Part of a small language model's weights.
Training: a variant of Adam for these matrices, 282M tokens.
MLP neurons of a small language model. Each row is named by its layer, matrix (up: input weights; down: output weights) and neuron, and shows model dimensions 80-207. Each number is 50 + 12 x the weight over its row's rms, rounded and kept within 0 to 99.
Before each neuron's rows, "fires after" lists the tokens most often just before its 100 highest values on Wikipedia text that the model never trained on.

fires after: " N", " n", "-", " m", "n", " L"
L5.up44:40 47 56 35 60 63 55 81 55 33 51 52 47 57 45 39 54 43 52 37 51 68 55 26 41 45 47 46 39 66 59 26 31 49 57 38 54 60 57 68 44 24 54 52 38 51 40 81 50 42 67 90 50 42 43 46 44 36 46 55 62 50 54 57 44 75 61 58 31 54 41 57 49 64 45 56 40 67 49 76 40 62 61 57 45 34 61 68 49 46 53 47 40 34 42 39 32 49 43 45 46 28 59 45 49 72 49 63 69 61 55 53 38 41 54 43 46 22 66 70 57 48 26 50 33 54 43 46
L5.down44:52 49 37 79 35 58 41 64 64 51 58 25 58 58 39 58 39 47 57 61 53 52 33 65 61 56 55 73 70 36 58 44 47 47 60 67 44 45 41 41 42 40 56 59 34 49 24 45 48 43 38 49 58 50 66 42 40 61 30 81 58 48 41 51 56 46 47 37 48 40 50 62 25 32 25 32 39 41 50 65 56 48 40 51 52 46 70 42 49 55 41 40 65 67 56 49 47 38 52 59 34 50 55 70 45 55 81 52 50 41 60 72 31 38 30 43 22 47 44 41 42 62 55 75 40 55 30 80

fires after: "w", "W", " W", "v", " V", " Ch"
L3.up31:61 42 42 55 35 29 50 48 26 62 70 54 53 36 62 31 61 44 30 31 37 57 63 19 61 39 51 78 25 51 50 42 58 61 32 55 31 49 61 54 45 21 44 65 46 60 37 65 51 57 34 51 46 56 62 41 42 62 70 58 57 30 79 57 74 60 39 33 42 46 32 25 53 73 42 63 53 56 51 56 59 59 45 44 58 68 44 51 62 63 41 53 50 09 53 44 50 37 48 51 39 36 54 47 50 63 59 54 57 51 60 36 41 47 66 32 44 36 36 49 52 50 47 53 29 40 57 36
L3.down31:53 71 57 34 62 70 45 66 31 54 50 65 17 50 45 43 56 40 62 41 54 51 54 60 58 58 62 44 69 45 40 48 42 67 60 57 55 45 40 83 39 53 55 45 49 46 31 62 65 62 27 52 28 46 48 54 33 51 47 39 22 33 53 55 36 41 57 47 55 50 56 67 54 68 45 51 43 47 47 32 58 35 45 64 69 60 61 42 51 50 45 66 64 59 59 33 62 47 54 44 58 43 48 49 43 56 54 62 54 44 55 51 34 57 45 44 42 38 30 42 68 44 58 45 37 47 41 37

fires after: " w", " W", "W", " att", "w"
L3.up281:63 32 69 55 33 62 61 48 34 64 72 46 42 51 61 26 54 67 43 68 60 54 45 46 51 54 63 66 51 56 64 58 72 52 38 44 64 56 59 40 44 36 32 47 47 58 53 44 56 65 53 29 57 46 67 57 59 61 51 42 46 47 68 63 44 50 60 34 69 56 43 27 49 43 48 46 77 55 47 50 66 51 42 56 74 80 40 28 37 59 22 60 60 44 28 38 64 37 51 59 58 40 39 37 43 49 60 64 35 60 36 24 25 38 50 50 60 39 47 65 53 56 58 60 43 58 52 44
L3.down281:49 64 71 37 53 55 32 54 52 59 30 48 63 39 47 72 61 51 48 65 53 54 50 28 44 55 38 59 57 60 55 31 63 47 35 59 53 58 28 81 49 46 69 52 58 55 51 78 53 43 43 47 38 34 43 50 42 54 50 46 45 51 57 50 43 68 36 59 47 53 47 37 37 60 48 50 39 38 29 67 63 64 62 45 50 30 30 42 48 63 45 53 70 74 58 48 51 41 31 36 54 45 44 68 55 67 82 34 54 58 51 54 43 42 46 49 44 24 39 41 51 67 66 26 52 32 63 46

fires after: " v", " V", "v", "r", " am", " adv"
L7.up323:59 37 55 26 61 52 69 54 40 42 53 56 72 48 35 43 67 78 34 20 55 57 63 48 57 57 52 80 41 44 66 61 52 57 42 64 35 54 42 50 28 34 72 58 38 55 65 58 42 47 27 62 53 39 42 53 50 48 63 70 38 38 59 51 58 36 46 41 39 28 39 37 55 60 61 42 31 58 41 44 38 54 55 59 27 67 53 43 64 66 38 68 47 17 66 62 55 39 50 47 47 51 60 41 60 59 26 74 71 49 43 53 53 55 68 51 35 38 50 49 48 29 35 46 43 46 68 33
L7.down323:45 64 38 51 61 45 46 64 52 80 42 40 48 39 51 61 49 49 35 48 62 68 33 36 45 64 38 48 34 71 48 38 38 54 24 75 57 62 52 50 42 38 57 69 42 50 56 57 49 50 51 63 37 49 54 38 52 43 46 40 59 35 60 58 54 48 53 42 68 50 49 35 42 58 43 65 56 58 28 56 43 71 20 61 59 46 40 48 51 54 44 69 56 50 34 69 74 42 50 37 32 67 55 58 48 50 65 75 49 60 54 41 27 40 47 68 24 52 69 55 62 74 56 28 40 51 69 30

fires after: "w", " sh", " Sh", "h", "ri", " Tr"
L5.up325:42 61 46 57 50 64 55 48 25 59 47 49 62 34 68 38 56 53 53 51 61 45 46 41 44 48 45 53 48 72 61 55 56 51 46 69 51 49 61 40 40 54 44 41 24 53 53 65 76 66 40 59 33 51 72 46 45 59 50 56 63 46 52 65 55 36 37 51 45 41 55 41 52 63 48 49 61 62 39 47 57 90 45 49 54 60 45 57 31 49 54 59 65 33 34 54 50 49 50 52 33 18 37 47 22 50 45 62 55 39 28 32 54 28 59 31 44 51 34 39 48 57 39 65 46 49 52 65
L5.down325:43 59 60 37 73 47 41 30 50 60 51 48 40 36 51 28 61 56 60 26 46 55 60 63 41 42 51 35 65 43 54 45 40 42 45 72 49 48 73 37 58 53 59 63 56 54 71 56 60 51 51 65 57 59 43 37 40 32 61 71 50 25 47 40 64 53 47 55 43 47 53 57 39 20 36 41 35 50 63 44 70 40 60 54 65 47 52 45 33 53 44 49 33 79 34 35 68 47 36 88 40 55 44 49 66 60 62 56 58 59 42 52 55 51 63 46 56 55 29 57 33 66 36 63 80 58 41 33

fires after: " ", " Ar", " bel", " dep", " (", " eng"
L3.up85:60 48 64 65 50 55 58 55 47 58 38 34 51 47 48 48 54 65 48 44 66 50 50 59 38 59 49 67 47 50 75 46 58 61 41 57 30 55 53 49 73 56 54 30 53 57 53 70 45 46 58 39 33 54 50 68 77 33 48 42 42 56 63 48 46 50 44 38 40 62 52 30 47 52 37 42 56 51 61 40 49 59 44 33 47 49 32 47 43 61 41 42 39 56 63 51 28 31 20 51 43 55 45 57 71 63 20 52 73 45 33 46 61 54 51 45 16 43 50 29 66 55 33 53 37 62 38 47
L3.down85:26 70 61 36 54 50 43 29 40 39 70 33 33 66 47 64 53 57 75 42 42 59 54 46 51 37 70 54 36 50 50 55 51 39 64 54 63 50 61 53 47 61 63 42 54 41 66 63 50 57 50 30 61 37 54 47 59 49 54 31 32 50 32 57 43 31 62 71 64 52 48 46 44 40 29 60 40 40 72 71 40 51 66 55 59 51 56 37 61 74 49 25 57 34 46 53 34 62 54 63 70 48 59 50 49 32 45 52 53 54 52 65 35 47 41 48 53 31 48 51 54 67 50 77 54 31 52 43

fires after: " ", " the", "–"
L6.up312:70 36 43 25 66 61 57 62 52 65 65 62 48 68 59 54 53 58 45 31 46 46 46 31 30 72 49 48 43 43 51 55 81 46 51 64 40 45 65 62 43 25 59 56 58 54 36 67 71 25 44 39 49 45 88 44 60 41 57 58 63 42 45 51 50 56 43 39 36 34 48 43 54 53 36 55 43 60 50 59 16 41 59 52 61 55 49 56 61 61 66 51 35 39 35 30 43 48 35 64 46 58 53 67 80 50 39 48 41 44 43 29 51 40 56 43 46 39 49 33 51 52 36 39 52 50 41 34
L6.down312:34 46 44 19 48 47 33 48 53 64 58 63 42 43 57 63 50 44 61 64 61 48 45 40 60 72 63 68 55 55 60 42 58 48 31 64 56 44 45 54 40 53 36 47 46 61 43 36 50 58 39 39 38 69 50 57 47 61 62 56 53 52 76 74 46 38 44 57 35 59 45 73 57 28 36 58 69 43 37 59 60 40 61 35 51 51 39 50 40 29 51 66 51 42 52 68 48 55 41 56 45 66 80 54 56 40 45 49 50 58 29 52 44 52 47 50 54 55 63 43 51 62 60 50 71 33 75 50

fires after: " "
L10.up66:71 31 56 59 42 75 47 47 29 62 57 58 43 59 59 35 55 65 14 34 45 59 45 52 35 40 64 43 43 42 53 39 70 41 38 37 50 56 73 25 39 31 48 42 67 48 30 55 53 44 56 55 58 56 60 47 66 61 65 55 47 38 51 45 61 72 53 35 69 30 44 39 42 72 34 17 59 40 45 42 31 60 54 55 40 52 39 42 48 82 41 46 26 41 43 46 53 38 51 45 76 54 47 65 35 49 48 49 48 43 41 42 42 41 48 61 18 41 59 23 58 52 41 50 38 47 40 43
L10.down66:41 26 41 57 60 48 42 44 30 70 62 45 49 51 59 36 43 49 73 52 64 65 37 69 57 58 58 55 32 45 60 40 50 38 37 50 50 35 65 32 49 64 64 58 43 48 60 44 52 34 55 53 58 52 40 65 73 49 41 67 46 53 36 76 52 47 56 50 53 63 58 39 48 37 38 54 51 41 51 48 42 65 49 23 80 50 67 43 46 54 51 70 39 31 57 72 58 49 30 32 47 65 50 47 57 46 70 46 49 46 66 46 60 37 37 77 66 50 51 25 61 56 57 53 49 52 72 39

fires after: " Wh", " h", " wh", "h", "w", " on"
L5.up189:57 46 49 48 44 55 44 52 46 59 52 43 40 69 55 19 69 79 28 42 43 44 49 45 51 54 31 41 28 57 72 39 68 59 59 54 33 67 69 52 47 34 56 59 36 79 44 53 61 55 34 39 40 48 81 76 40 40 51 35 61 32 55 66 50 66 45 26 45 52 36 55 73 55 50 56 58 49 43 53 49 60 54 57 40 37 50 44 40 71 53 63 71 47 30 60 69 56 44 39 55 41 39 36 65 43 36 65 47 63 39 53 61 32 69 42 56 41 51 59 51 25 31 67 42 56 52 42
L5.down189:58 51 37 34 44 49 38 61 63 30 48 37 46 55 62 49 35 54 45 60 29 41 40 36 65 27 42 45 53 35 54 48 67 74 42 44 41 51 79 68 15 45 57 48 63 62 60 68 66 51 49 53 42 44 39 39 44 22 47 43 45 43 45 25 45 47 53 46 46 50 44 55 36 68 61 47 29 55 59 39 48 19 42 65 66 37 45 54 57 15 59 55 52 67 45 62 41 53 60 45 41 48 50 57 57 54 65 64 77 50 46 59 41 52 54 34 51 48 52 64 49 51 53 49 50 58 67 68

fires after: " N", " D", "n", " n", "ask", "N"
L7.up156:66 59 43 24 71 65 56 52 60 34 48 55 50 49 43 39 49 40 28 39 38 62 64 26 51 58 55 50 44 52 54 45 63 61 31 58 41 42 58 64 47 29 57 59 54 47 41 71 55 25 42 50 46 57 48 44 40 35 56 44 55 24 67 51 47 58 41 42 59 54 26 59 57 59 50 40 56 61 30 57 40 51 67 40 56 65 59 66 39 51 36 39 48 49 56 43 28 63 59 41 34 67 56 41 58 45 52 50 34 55 64 50 54 39 78 25 44 54 68 47 55 39 40 64 38 57 25 48
L7.down156:57 53 43 60 41 58 47 40 59 49 31 53 84 40 40 49 57 59 70 61 50 42 51 52 41 44 42 73 68 56 46 39 38 39 74 80 51 39 33 44 82 48 43 57 47 56 53 42 49 75 34 42 63 56 70 51 80 41 55 44 32 45 32 66 52 50 28 46 52 47 44 66 45 63 47 49 63 35 52 50 50 63 46 43 57 67 41 37 46 36 26 61 39 71 64 49 35 44 43 63 72 60 35 37 54 44 48 32 49 20 61 59 58 52 56 49 47 41 46 45 51 55 56 54 31 21 56 82

fires after: " h", "w", " H", "h"
L3.up164:52 59 72 62 49 52 59 39 43 73 40 44 44 66 40 19 59 55 57 44 40 56 58 39 59 58 63 46 36 57 61 44 56 65 52 46 39 37 58 43 41 50 42 43 26 68 46 57 53 45 22 45 41 62 79 42 45 35 50 43 48 24 69 51 62 28 53 31 52 53 35 36 49 49 55 47 45 56 34 45 36 58 37 42 53 66 55 62 43 55 29 41 56 23 42 48 53 42 39 53 42 43 40 27 42 62 49 65 60 49 20 51 54 29 55 43 49 38 37 44 65 51 32 63 40 51 53 60
L3.down164:28 43 48 60 69 41 47 54 53 64 45 28 76 62 43 45 36 61 40 49 43 49 33 71 72 44 36 36 53 44 43 41 55 54 49 62 34 52 40 56 48 48 70 47 37 46 29 37 50 42 63 41 57 60 56 56 48 30 36 77 41 75 39 42 71 22 47 43 55 27 65 63 45 43 42 48 35 49 68 60 69 54 59 44 32 45 56 35 65 43 77 52 49 44 46 49 46 39 54 71 46 41 64 46 55 32 61 70 56 36 55 43 32 48 56 47 50 43 58 39 40 53 49 61 53 41 46 31

fires after: " C", "ver", " M", " Ar", " (", "en"
L5.up346:56 31 54 40 22 55 76 74 67 45 50 64 69 45 54 44 52 54 45 49 58 74 41 37 58 49 35 74 66 38 64 33 57 73 50 51 44 49 44 63 50 45 75 60 60 65 49 73 41 45 32 37 53 73 64 50 70 29 54 35 44 60 49 65 52 42 47 45 49 53 48 30 64 61 53 41 35 79 42 53 59 57 49 51 58 49 30 43 40 69 40 68 27 38 39 40 68 50 51 35 59 50 68 33 67 63 36 44 66 53 44 50 58 47 62 56 49 34 59 38 69 41 32 57 60 57 42 37
L5.down346:45 59 59 36 64 50 54 42 57 53 35 48 49 76 60 68 49 36 33 69 41 56 45 61 55 57 30 69 68 32 59 45 58 30 58 57 49 50 49 42 51 33 24 76 62 49 55 49 49 37 77 48 58 51 44 41 35 58 47 42 60 24 40 42 52 41 45 78 58 59 31 51 58 46 39 53 40 52 67 59 44 59 64 51 60 53 48 50 55 47 54 51 46 48 36 38 52 55 45 54 46 32 61 52 60 27 71 37 63 33 76 52 51 47 50 41 32 45 38 24 61 38 62 69 80 40 49 31